{"hidden_act": "swiglu", "norm": "rmsnorm", "norm_eps": 1e-05, "learning_rate": 0.000651, "weight_decay": 0.062, "warmup_steps": 417}
MLP neurons of a small language model. Each row is named by its layer, matrix (gate and up: input weights) and neuron, and shows model dimensions 389-484. Each number is 50 + 10 x the weight over its row's rms, rounded and kept within 0 to 99. A neuron's up and down rows have the sign that makes its largest values positive.
A block is one neuron, or neurons of one layer that tend to fire together. Before each block is what it responds to, as a language model described it from the Wikipedia text at the highest values.

Description: Colons, opening quotes and reporting verbs right after a speaker writes or says, before a quotation or clause, e.g. wrote:, said, ", claimed, felt.
L6.gate689:46 58 58 57 72 59 56 36 52 60 60 51 52 50 53 56 56 55 54 55 45 51 49 67 41 54 39 73 61 54 49 48 51 57 71 51 30 61 46 30 52 29 45 50 45 73 46 52 54 46 31 41 52 49 43 59 38 55 31 48 44 44 54 65 47 47 44 56 53 37 49 39 54 38 36 49 62 53 50 62 37 42 41 36 53 64 59 50 49 62 51 52 71 51 45 46
L6.up689:53 44 56 51 62 56 53 49 56 42 77 38 54 24 52 60 32 35 56 57 45 38 69 65 46 76 71 37 51 36 62 48 55 64 67 68 64 64 50 42 39 48 34 52 70 63 60 43 59 61 62 28 53 45 57 59 42 56 42 47 51 68 74 58 50 59 56 34 47 38 61 39 46 60 45 55 33 53 53 68 45 53 65 39 52 56 69 64 49 69 46 74 46 51 48 54
L6.gate786:61 50 43 54 52 41 68 51 56 52 78 38 46 32 53 67 56 30 31 33 36 61 71 53 54 72 50 42 47 43 60 49 50 55 51 51 48 52 54 41 56 47 32 52 36 51 55 65 51 35 30 50 42 46 46 47 54 42 42 55 58 36 67 59 63 66 51 39 58 61 47 37 54 32 69 60 48 49 45 55 58 35 52 42 55 61 46 61 56 60 63 67 55 56 46 44
L6.up786:38 66 59 51 48 50 45 59 47 29 38 64 55 45 56 61 54 55 48 46 56 58 50 50 55 44 46 59 45 25 55 56 43 39 78 57 37 53 52 39 43 49 53 58 55 44 55 52 47 44 53 62 43 52 56 49 59 53 64 51 58 53 45 45 50 63 41 40 54 37 50 37 59 31 48 43 46 29 57 32 53 59 45 48 57 48 76 59 59 54 56 44 42 56 62 33
L6.gate864:61 46 44 45 53 45 55 49 40 61 50 39 65 50 61 43 27 67 47 46 56 42 49 62 54 58 39 56 44 44 27 34 49 38 42 64 42 61 38 54 50 55 46 64 33 63 50 47 47 43 51 59 46 39 52 64 62 48 46 62 57 49 53 37 53 63 41 53 53 64 41 54 42 51 65 59 40 28 66 41 46 41 51 36 51 79 50 49 59 61 55 41 49 43 55 47
L6.up864:52 48 56 61 64 43 40 55 56 49 61 57 48 45 53 55 45 49 47 65 48 47 47 46 68 47 36 41 52 50 62 71 47 40 50 66 57 53 48 53 58 34 57 38 58 51 48 46 63 36 41 36 58 45 51 56 59 60 59 53 49 35 60 41 65 56 60 60 56 63 50 55 45 42 46 49 59 39 51 53 46 60 49 27 45 34 56 76 38 43 55 28 50 45 41 71
L6.gate1016:55 39 39 61 50 33 42 42 64 50 66 66 56 31 58 65 46 45 40 44 49 55 56 59 53 86 30 43 53 27 49 69 44 52 56 54 46 54 53 43 65 36 45 48 59 43 38 47 52 46 58 52 44 70 46 61 35 58 31 57 45 42 54 53 52 57 65 35 75 51 47 35 57 56 57 42 48 44 52 61 56 56 41 63 40 49 50 60 50 49 45 61 59 65 57 55
L6.up1016:51 53 43 47 46 58 50 50 60 63 66 50 52 31 63 56 39 48 42 43 42 60 63 55 48 68 63 27 52 38 50 46 39 50 65 49 44 43 44 52 74 48 51 48 59 39 59 52 58 61 30 56 40 67 49 33 47 47 52 61 55 54 62 60 43 68 42 44 58 44 45 20 52 65 49 65 52 75 36 41 51 63 46 47 42 62 55 42 51 33 43 58 55 61 64 62

Description: Punctuation splitting numbers in sports-result tables and infobox stats (dash in 25–13, colon in 31:25, decimal point in 30.79), plus cell bars, "(" and "place"; weakly, mid-word pieces of rare names.
L6.gate53:53 48 51 66 62 48 58 54 54 54 50 45 53 49 62 42 55 48 60 54 64 63 43 45 43 47 45 53 39 53 59 48 44 47 46 45 55 60 58 53 49 47 44 38 40 45 49 49 55 30 54 57 53 54 39 46 60 50 35 40 63 33 34 59 53 57 71 62 48 52 61 50 39 52 47 49 65 56 42 50 59 50 18 65 42 54 39 49 39 59 44 57 37 58 54 27
L6.up53:56 50 57 56 39 27 45 46 56 42 41 50 73 35 44 42 65 41 50 58 50 51 44 42 50 58 46 49 41 72 49 53 37 57 32 35 55 71 65 40 44 48 58 25 51 38 50 49 57 56 41 38 48 44 41 41 44 51 49 45 57 45 55 48 46 49 49 52 35 51 59 63 42 58 43 37 49 54 40 54 57 43 42 56 53 39 66 47 62 51 56 33 44 47 20 65
L6.gate78:40 52 44 53 35 36 47 51 67 46 53 62 55 40 40 49 57 47 47 58 39 51 40 48 51 56 47 64 61 48 38 43 44 52 48 59 42 66 57 47 36 44 55 40 34 47 49 40 52 60 33 50 48 55 62 49 46 27 42 38 73 56 56 44 36 52 55 49 48 50 56 43 43 53 50 47 46 50 52 51 64 47 59 60 67 53 35 48 37 43 44 40 53 54 55 38
L6.up78:50 69 56 53 49 51 49 59 44 52 41 60 52 39 58 47 56 54 37 51 51 64 37 70 67 39 49 38 52 55 53 64 54 37 48 60 51 51 51 47 57 48 47 38 67 45 58 34 35 50 32 47 53 52 46 50 41 46 60 62 72 39 33 65 41 45 47 76 53 56 47 64 55 48 70 31 59 55 62 49 52 37 47 46 41 41 48 51 35 56 32 50 49 51 73 49
L6.gate455:52 74 69 50 60 68 49 54 50 53 48 60 47 55 67 51 50 53 53 43 58 22 47 49 66 51 62 64 32 55 28 43 24 40 23 54 49 51 40 45 37 50 50 45 52 42 63 53 54 31 57 38 62 47 28 39 49 37 51 48 50 43 57 47 53 63 46 44 37 48 54 43 62 49 46 53 44 50 35 68 57 61 60 66 47 46 37 55 58 40 59 48 55 58 44 54
L6.up455:64 60 65 39 43 66 81 53 30 49 49 45 46 52 55 59 29 43 55 51 48 31 42 40 58 43 54 55 40 40 39 68 51 33 42 44 60 44 45 50 36 61 49 34 46 44 52 51 50 49 62 49 51 46 30 51 45 61 53 60 64 40 39 54 57 59 65 71 55 47 45 44 58 54 54 74 46 54 40 39 37 51 41 63 32 70 58 42 47 34 52 37 68 45 52 70
L6.gate854:51 55 45 41 39 47 55 65 48 34 49 41 52 59 39 54 40 31 52 63 49 57 52 31 54 57 42 53 52 50 53 58 51 39 59 42 68 57 37 54 42 66 25 33 45 44 40 44 66 51 45 55 48 56 56 37 57 54 45 39 70 58 37 46 46 50 47 53 56 51 51 46 58 36 55 54 46 33 37 28 45 52 59 48 57 55 44 51 53 57 65 29 44 53 49 51
L6.up854:46 59 57 46 36 51 48 80 56 35 63 55 43 41 52 46 23 41 47 58 67 51 50 54 55 44 53 53 50 55 50 48 45 42 53 55 72 55 47 52 46 54 29 28 49 40 67 49 41 50 50 56 53 35 49 54 39 56 49 49 51 66 44 43 64 49 47 60 51 52 49 40 30 52 30 57 48 53 54 55 49 43 55 64 39 36 70 50 62 60 52 71 64 46 43 51

Description: Fires on past participles, mostly the -ed/-d ending, after "is/was/be" where "by" or "to" usually follows: link-ed, power-ed, managed, covered.
L5.gate630:51 63 51 56 34 61 46 53 41 52 37 51 64 37 72 52 72 48 52 61 61 42 41 55 46 52 48 55 67 49 47 59 41 55 52 76 47 63 42 46 63 43 37 65 53 55 40 44 52 38 31 39 33 57 56 62 62 61 56 51 54 44 59 71 40 58 54 58 54 57 57 54 65 53 53 63 35 35 49 56 57 49 50 54 47 52 64 55 36 46 39 71 61 50 37 41
L5.up630:45 77 47 58 48 58 47 42 61 45 36 46 57 51 57 56 48 58 43 41 53 51 59 55 47 51 51 72 43 46 45 52 38 67 50 50 57 37 52 57 60 54 51 58 56 52 41 68 44 54 37 42 49 41 50 36 58 57 31 50 33 52 48 63 32 60 45 51 72 50 50 65 53 37 49 60 50 46 61 52 61 33 47 35 51 59 37 64 49 60 60 50 41 41 70 70

Description: Past-tense verbs and past participles, often whole words or -ed/-ing endings, especially a noun followed by "known as", "passed", "dedicated to", "used to".
L3.gate29:44 48 67 45 54 40 46 46 53 54 60 59 50 33 55 42 61 38 47 46 56 28 55 35 58 67 65 53 68 50 66 48 54 65 51 64 51 43 67 46 58 53 47 52 48 57 52 45 68 50 29 55 56 40 53 64 67 58 37 51 50 50 62 55 30 60 56 52 57 51 60 49 50 69 43 52 41 62 65 56 62 52 44 47 49 60 52 63 47 45 41 62 39 60 69 52
L3.up29:55 62 67 52 57 53 45 28 54 55 46 44 52 38 30 56 41 35 60 52 43 58 48 51 27 51 48 44 62 52 48 36 51 67 46 47 61 43 52 45 47 34 40 50 53 55 62 29 40 49 60 35 37 53 56 40 43 55 31 41 45 59 72 53 66 50 49 47 37 46 45 48 39 38 55 61 41 37 54 52 61 39 58 43 68 57 60 31 33 53 49 38 49 49 59 56
L3.gate611:51 41 59 71 52 45 59 55 44 40 62 46 48 47 52 51 38 40 55 35 41 44 63 57 36 66 53 47 68 48 54 60 51 65 49 59 41 44 65 56 49 37 60 63 68 46 46 36 48 42 62 53 42 37 39 67 46 65 43 38 48 61 51 57 37 66 71 43 39 39 58 65 60 55 51 48 55 57 42 50 52 38 58 59 50 54 31 45 52 37 49 86 48 55 33 49
L3.up611:53 46 46 37 47 55 46 62 50 41 50 52 54 44 53 52 56 41 50 39 52 33 59 59 36 51 50 51 55 52 56 60 43 60 55 38 54 43 44 46 36 37 59 47 40 49 42 66 53 38 66 40 61 37 35 51 47 55 40 32 46 55 51 56 54 58 51 54 38 46 32 56 49 55 53 27 59 60 40 49 54 48 45 53 26 51 52 63 49 48 70 65 51 49 38 53
L3.gate743:40 52 36 53 51 48 53 38 46 33 50 58 49 63 57 48 32 43 72 40 47 58 42 51 48 56 66 54 41 39 38 37 55 56 49 45 37 53 51 40 61 32 38 74 41 34 57 45 53 35 37 35 56 63 50 28 57 56 50 49 57 46 76 67 37 42 48 56 51 52 66 47 45 52 45 56 45 37 53 31 52 47 52 42 88 57 57 53 56 57 50 54 45 69 40 47
L3.up743:33 56 61 53 49 41 43 47 49 39 44 60 43 57 52 51 59 40 70 36 38 60 49 48 37 56 66 54 45 62 38 48 51 49 63 62 45 41 61 38 31 31 52 55 43 28 56 54 53 63 50 40 64 59 47 62 61 60 46 37 40 47 48 55 55 49 39 65 50 46 52 54 38 52 59 55 58 41 42 52 72 48 54 47 52 61 37 65 54 55 54 24 43 41 44 38
L3.gate773:60 47 52 44 45 54 47 48 42 40 49 60 53 48 48 50 47 49 50 60 48 50 60 62 51 50 66 42 53 58 46 43 55 55 63 62 63 54 63 59 70 41 65 55 38 60 51 54 52 39 44 55 58 52 58 44 61 56 50 65 60 50 48 72 55 41 52 58 49 46 49 56 40 47 48 48 36 40 61 46 38 72 36 53 65 40 63 56 45 45 50 49 37 35 44 49
L3.up773:37 52 43 58 57 31 30 50 48 42 25 65 50 44 59 46 66 69 69 54 56 65 65 52 65 40 50 57 64 48 31 52 50 44 51 57 43 48 65 41 52 23 46 55 49 54 41 52 48 64 53 60 49 42 48 37 40 46 51 37 63 49 48 61 50 45 52 44 43 42 56 55 39 63 57 62 44 40 47 45 44 65 52 59 67 33 59 48 47 53 61 30 74 61 46 56

Description: Past participles or main verbs right after a subject noun or was/is, usually passive and followed by by/in/to, such as written, completed, began.
L6.gate310:53 40 55 59 37 43 48 45 52 31 41 52 48 46 66 37 66 40 45 51 36 62 47 52 60 43 52 60 42 48 54 59 45 42 55 51 50 62 39 50 68 58 35 47 44 47 54 52 65 37 66 64 58 57 56 51 66 59 39 49 67 44 44 43 32 58 78 70 66 70 61 50 39 57 45 22 33 47 42 44 66 49 42 66 62 61 51 40 30 59 53 48 55 60 50 64
L6.up310:66 44 55 48 47 47 51 48 46 61 33 48 43 52 49 50 48 54 62 65 43 66 36 36 58 54 44 59 73 39 50 40 51 39 67 56 52 45 54 57 56 60 37 53 46 57 41 50 57 53 64 64 67 50 51 51 32 58 40 48 49 61 55 46 46 50 65 43 55 31 50 55 63 61 63 56 35 50 71 49 53 46 53 53 57 58 52 49 69 39 45 57 51 51 48 62
L6.gate394:51 32 52 46 43 52 39 48 40 56 54 43 57 43 62 37 41 54 64 69 48 52 57 31 73 47 48 64 45 47 49 61 37 70 46 62 62 61 58 45 46 47 46 61 59 57 56 65 61 58 47 65 43 48 62 41 53 45 31 61 53 61 35 16 37 41 41 36 51 52 54 46 53 56 49 37 55 54 42 37 39 55 67 47 67 53 42 49 45 41 74 48 56 64 47 47
L6.up394:46 56 55 34 48 48 49 55 43 48 64 51 33 40 55 53 65 47 40 55 44 41 56 42 28 67 49 38 47 52 54 68 47 61 67 48 46 42 57 61 62 61 53 68 65 47 55 55 48 44 38 47 51 27 41 46 50 57 53 41 35 56 58 63 60 65 55 39 60 58 34 48 72 44 72 48 50 43 51 49 44 34 56 40 49 74 47 46 58 59 42 48 43 44 46 62
L6.gate943:28 50 61 66 58 44 68 54 52 43 48 56 53 63 64 37 53 79 54 58 52 63 55 26 55 58 58 45 55 38 35 53 40 46 54 48 64 64 59 50 56 52 34 57 71 45 37 37 61 32 57 39 39 53 60 67 55 75 58 53 53 49 45 45 41 66 49 58 49 53 51 57 61 50 53 39 41 36 54 37 58 57 59 53 59 46 52 52 53 44 24 54 61 48 56 44
L6.up943:52 43 62 67 38 15 53 52 72 56 52 64 53 47 40 52 73 55 38 58 65 58 43 47 53 60 52 54 75 43 47 53 64 56 69 62 60 58 50 46 62 33 60 60 37 38 47 53 52 30 43 63 41 42 70 56 54 64 42 56 49 52 54 61 52 38 47 47 67 59 41 41 50 64 66 28 50 56 59 45 49 48 27 54 56 67 43 48 56 42 45 70 45 51 56 42
L6.gate1009:50 51 43 56 63 41 32 80 37 29 52 53 45 44 53 51 65 59 59 53 52 66 44 39 42 64 63 49 43 52 40 61 64 62 51 52 54 59 54 38 60 53 51 43 46 44 56 49 66 34 56 62 61 60 54 57 50 40 58 48 69 38 36 41 54 55 61 61 54 57 43 44 55 52 45 40 53 57 36 47 70 31 45 67 57 39 56 52 40 52 40 36 52 42 57 48
L6.up1009:58 51 66 53 52 47 47 24 59 52 41 27 54 46 49 46 52 49 58 54 34 58 51 55 49 47 50 71 54 52 55 29 52 58 49 55 45 58 45 50 77 69 27 52 60 71 58 37 49 47 63 39 50 31 63 53 63 58 50 47 41 48 43 52 27 62 46 43 83 52 52 42 44 35 57 52 51 70 58 49 55 59 41 50 65 50 66 54 56 54 54 42 61 51 40 72

Description: Separators, conjunctions and closing values near the end of a list or range, like the comma before 18th, 2008, 2009 and the end year 1998.
L5.gate478:40 59 65 48 54 51 51 61 39 40 55 43 36 30 53 49 37 47 50 53 54 57 37 46 58 54 54 39 52 50 54 61 45 43 67 47 50 61 46 38 45 50 55 52 39 38 45 50 71 63 56 57 57 37 52 35 62 47 46 56 72 49 55 35 59 44 69 50 63 45 49 31 51 58 26 45 44 49 34 58 34 60 44 58 55 49 35 50 45 44 61 54 56 38 48 35
L5.up478:59 62 30 40 19 44 51 60 63 64 50 53 42 55 49 25 39 48 57 53 53 57 56 36 62 50 47 68 43 43 32 59 44 37 29 74 49 52 60 62 45 45 52 67 42 37 41 46 66 63 62 49 60 69 63 56 59 57 47 44 43 49 59 38 57 49 38 49 58 46 60 63 48 50 42 52 45 48 67 61 56 34 37 47 48 40 53 43 60 43 43 33 36 45 37 47

Description: Colons and similar links (semicolon, dash, "as" after "such") that end a clause and introduce the items it announces, e.g. "two bands:", "such as".
L3.gate202:42 51 38 52 38 46 69 47 47 48 64 46 50 45 49 42 48 36 41 52 51 30 63 53 48 74 56 41 46 46 56 46 33 55 64 46 61 57 46 51 63 69 38 49 58 35 41 40 51 45 61 42 42 61 31 72 35 40 51 48 53 45 58 47 57 55 53 41 63 42 34 72 62 72 52 58 48 54 48 46 50 54 43 46 44 68 22 58 50 70 29 48 60 61 49 50
L3.up202:52 46 52 40 45 70 79 42 33 52 55 46 45 56 69 40 49 39 47 38 30 49 39 50 54 49 44 56 44 64 39 43 57 40 60 51 65 42 38 49 51 54 51 26 24 40 47 45 60 57 57 50 41 24 50 40 47 48 40 63 48 58 60 44 57 32 52 51 44 37 50 49 43 50 51 46 59 41 62 58 33 55 45 43 57 56 42 26 57 38 64 40 51 57 58 63
L3.gate394:60 43 32 38 33 45 63 40 48 28 59 43 54 55 51 44 24 26 47 67 29 44 34 58 49 57 48 47 55 47 49 42 50 55 43 51 55 50 63 52 67 64 31 71 55 38 67 52 42 34 46 44 50 44 38 32 48 47 57 33 46 60 63 49 56 60 58 28 51 56 44 49 55 50 57 48 37 56 40 52 43 68 41 52 42 69 53 38 38 53 42 59 41 68 48 72
L3.up394:50 36 28 52 53 40 57 55 43 64 56 51 46 54 45 34 57 37 53 45 50 53 57 31 47 53 51 36 77 38 46 40 47 37 49 62 61 57 40 49 61 59 48 55 54 26 49 39 63 43 63 27 48 57 45 74 43 54 46 59 54 48 32 53 60 53 69 37 46 48 47 48 62 65 53 56 49 40 35 42 53 58 53 51 44 41 52 65 41 52 38 60 53 64 56 46
L3.gate488:35 57 52 57 61 62 49 56 45 49 57 37 59 43 56 33 42 34 33 53 44 70 50 51 41 75 57 54 44 43 54 50 62 60 68 35 59 50 41 48 51 64 54 55 42 32 53 40 56 38 52 51 44 57 59 69 61 50 60 52 56 48 65 50 65 42 65 50 35 51 30 50 68 69 77 52 30 49 29 55 48 43 53 47 49 45 45 45 65 49 48 64 47 57 50 59
L3.up488:56 47 39 50 27 52 56 55 34 39 53 60 63 35 55 44 34 40 53 55 63 39 55 44 36 60 59 35 59 47 60 53 54 57 55 51 47 48 31 34 40 66 51 51 56 26 52 45 69 53 47 54 54 74 56 57 46 49 46 57 41 55 49 41 44 49 65 55 43 52 47 57 54 54 41 38 51 52 47 54 47 50 30 48 36 53 34 49 35 64 42 64 54 66 64 41
L3.gate838:42 62 50 40 46 59 49 39 33 42 59 54 60 42 49 51 59 33 41 61 59 42 55 66 45 57 54 63 55 45 50 40 55 61 56 44 40 56 53 50 65 55 48 67 64 37 48 50 55 42 46 61 56 53 44 70 40 39 55 39 45 47 42 56 50 71 48 41 57 51 34 55 59 56 61 71 59 55 39 63 50 63 54 39 40 57 39 51 43 47 36 63 62 39 61 52
L3.up838:48 45 58 41 36 64 50 37 37 42 51 63 33 57 27 61 37 35 46 49 69 46 38 54 65 57 42 48 51 30 55 49 37 61 57 57 47 50 46 55 49 53 48 33 68 41 50 64 43 39 45 32 34 39 25 48 54 45 33 49 54 48 61 49 47 29 53 46 47 36 59 45 67 46 59 52 48 54 26 61 47 67 55 51 52 68 53 55 58 58 44 57 63 55 53 37

Description: Apostrophes, en dashes and table pipes right after a number, as in goal-minute marks (17'), scores and year ranges (18–24, 1817–1860), and stat cells (14 |).
L3.gate180:48 72 38 61 44 40 60 59 55 35 33 43 53 37 55 22 53 56 60 63 66 48 62 49 46 49 65 51 45 55 43 48 57 34 42 62 57 69 55 42 39 63 41 39 33 41 52 49 62 70 64 49 38 64 47 48 59 58 36 40 64 58 46 50 39 39 45 59 45 61 76 54 41 30 43 54 40 39 44 49 61 34 45 55 50 35 37 41 49 46 66 41 49 48 49 58
L3.up180:57 45 53 38 55 45 71 74 48 41 67 64 45 53 42 51 47 45 76 58 62 30 28 50 54 64 43 51 60 57 57 31 29 55 57 59 61 66 46 55 60 50 54 40 43 48 58 53 30 48 40 50 33 48 52 61 66 58 42 49 51 35 53 69 54 35 58 57 48 56 57 62 67 39 47 48 44 50 44 48 47 44 49 63 54 57 54 38 60 50 48 59 56 41 50 57
L3.gate468:60 56 58 56 49 48 72 70 35 39 42 43 68 49 67 33 46 64 38 49 36 42 46 57 54 60 40 54 50 61 42 51 29 54 35 66 46 66 62 48 43 43 47 40 68 58 58 40 44 44 43 66 41 52 34 47 57 56 53 60 56 38 48 71 44 42 54 56 50 53 70 45 49 48 44 42 46 48 60 47 45 36 55 67 49 59 44 29 45 46 66 62 37 52 37 44
L3.up468:50 43 61 53 57 49 53 57 35 35 47 33 72 41 47 44 61 59 39 51 33 55 52 38 61 64 60 48 45 60 42 51 53 49 47 66 60 61 60 49 45 43 64 51 63 48 49 37 59 58 70 54 35 53 53 48 56 64 49 36 59 36 40 47 47 41 50 52 43 54 43 35 33 58 47 57 51 46 53 43 61 32 48 53 57 62 52 45 45 56 60 46 43 35 54 61
L3.gate650:67 70 48 57 49 50 75 56 54 43 51 58 54 27 44 34 52 41 65 54 42 48 45 40 45 50 35 39 52 51 47 47 22 40 40 46 41 63 51 40 46 44 56 47 55 50 39 33 54 45 44 28 31 56 55 58 50 61 22 56 86 53 30 43 41 59 54 42 54 41 55 40 46 34 38 55 48 31 57 58 50 54 47 66 34 51 26 56 47 32 45 45 54 45 49 42
L3.up650:58 52 53 54 45 50 60 59 46 48 51 58 51 50 39 35 45 44 60 48 64 58 55 67 57 49 65 51 49 61 35 61 35 37 56 61 46 62 48 47 63 54 46 46 31 39 41 57 63 60 65 47 39 46 41 56 69 45 44 37 53 23 46 44 47 58 66 48 50 41 40 62 58 43 49 48 35 50 46 48 58 38 36 50 64 37 52 46 47 43 25 47 57 60 38 39
L3.gate708:52 56 54 51 28 35 44 53 47 65 60 61 53 54 42 39 69 60 56 63 67 37 38 46 51 54 30 29 55 59 51 41 21 50 53 61 51 67 53 57 40 43 56 42 69 58 41 41 38 47 55 45 28 59 53 34 62 49 42 41 71 47 39 46 27 55 61 47 49 48 52 62 52 31 46 42 49 40 55 43 62 52 42 58 59 54 49 53 39 47 50 65 51 51 42 59
L3.up708:46 58 46 37 54 50 51 63 45 47 44 64 36 53 59 38 59 48 37 40 40 65 46 44 62 60 53 61 56 65 39 60 37 46 40 48 52 45 61 39 43 54 48 42 58 32 43 71 45 44 45 57 61 53 40 55 67 47 43 51 54 43 42 55 41 62 49 63 47 38 39 63 52 50 39 45 59 52 46 56 45 26 46 38 54 53 48 51 38 57 58 48 43 52 50 66

Description: Words ending a clause that introduces reported speech or opinion, mostly that, colon, or said after wrote, commenting, noting, often in film reviews.
L5.gate920:49 62 50 39 56 55 69 45 31 45 69 23 46 38 63 49 52 48 48 50 51 65 48 47 41 70 49 45 56 37 62 51 59 55 63 43 52 48 39 34 52 40 44 73 29 62 55 57 70 50 63 52 58 43 51 41 43 69 43 55 54 51 49 66 57 36 61 57 61 34 45 44 59 62 56 40 49 47 49 59 37 46 50 46 40 74 56 65 58 75 50 49 67 70 76 51
L5.up920:60 55 39 40 26 61 52 54 40 50 37 57 46 47 54 44 36 56 53 41 43 53 45 37 49 42 50 56 36 49 31 28 48 50 47 50 54 58 63 50 47 35 51 52 45 31 42 51 58 60 55 52 48 42 58 73 59 50 53 47 63 62 48 46 62 73 51 55 54 41 56 47 51 51 62 50 14 47 45 31 56 42 42 54 51 72 55 51 38 42 59 44 66 38 68 51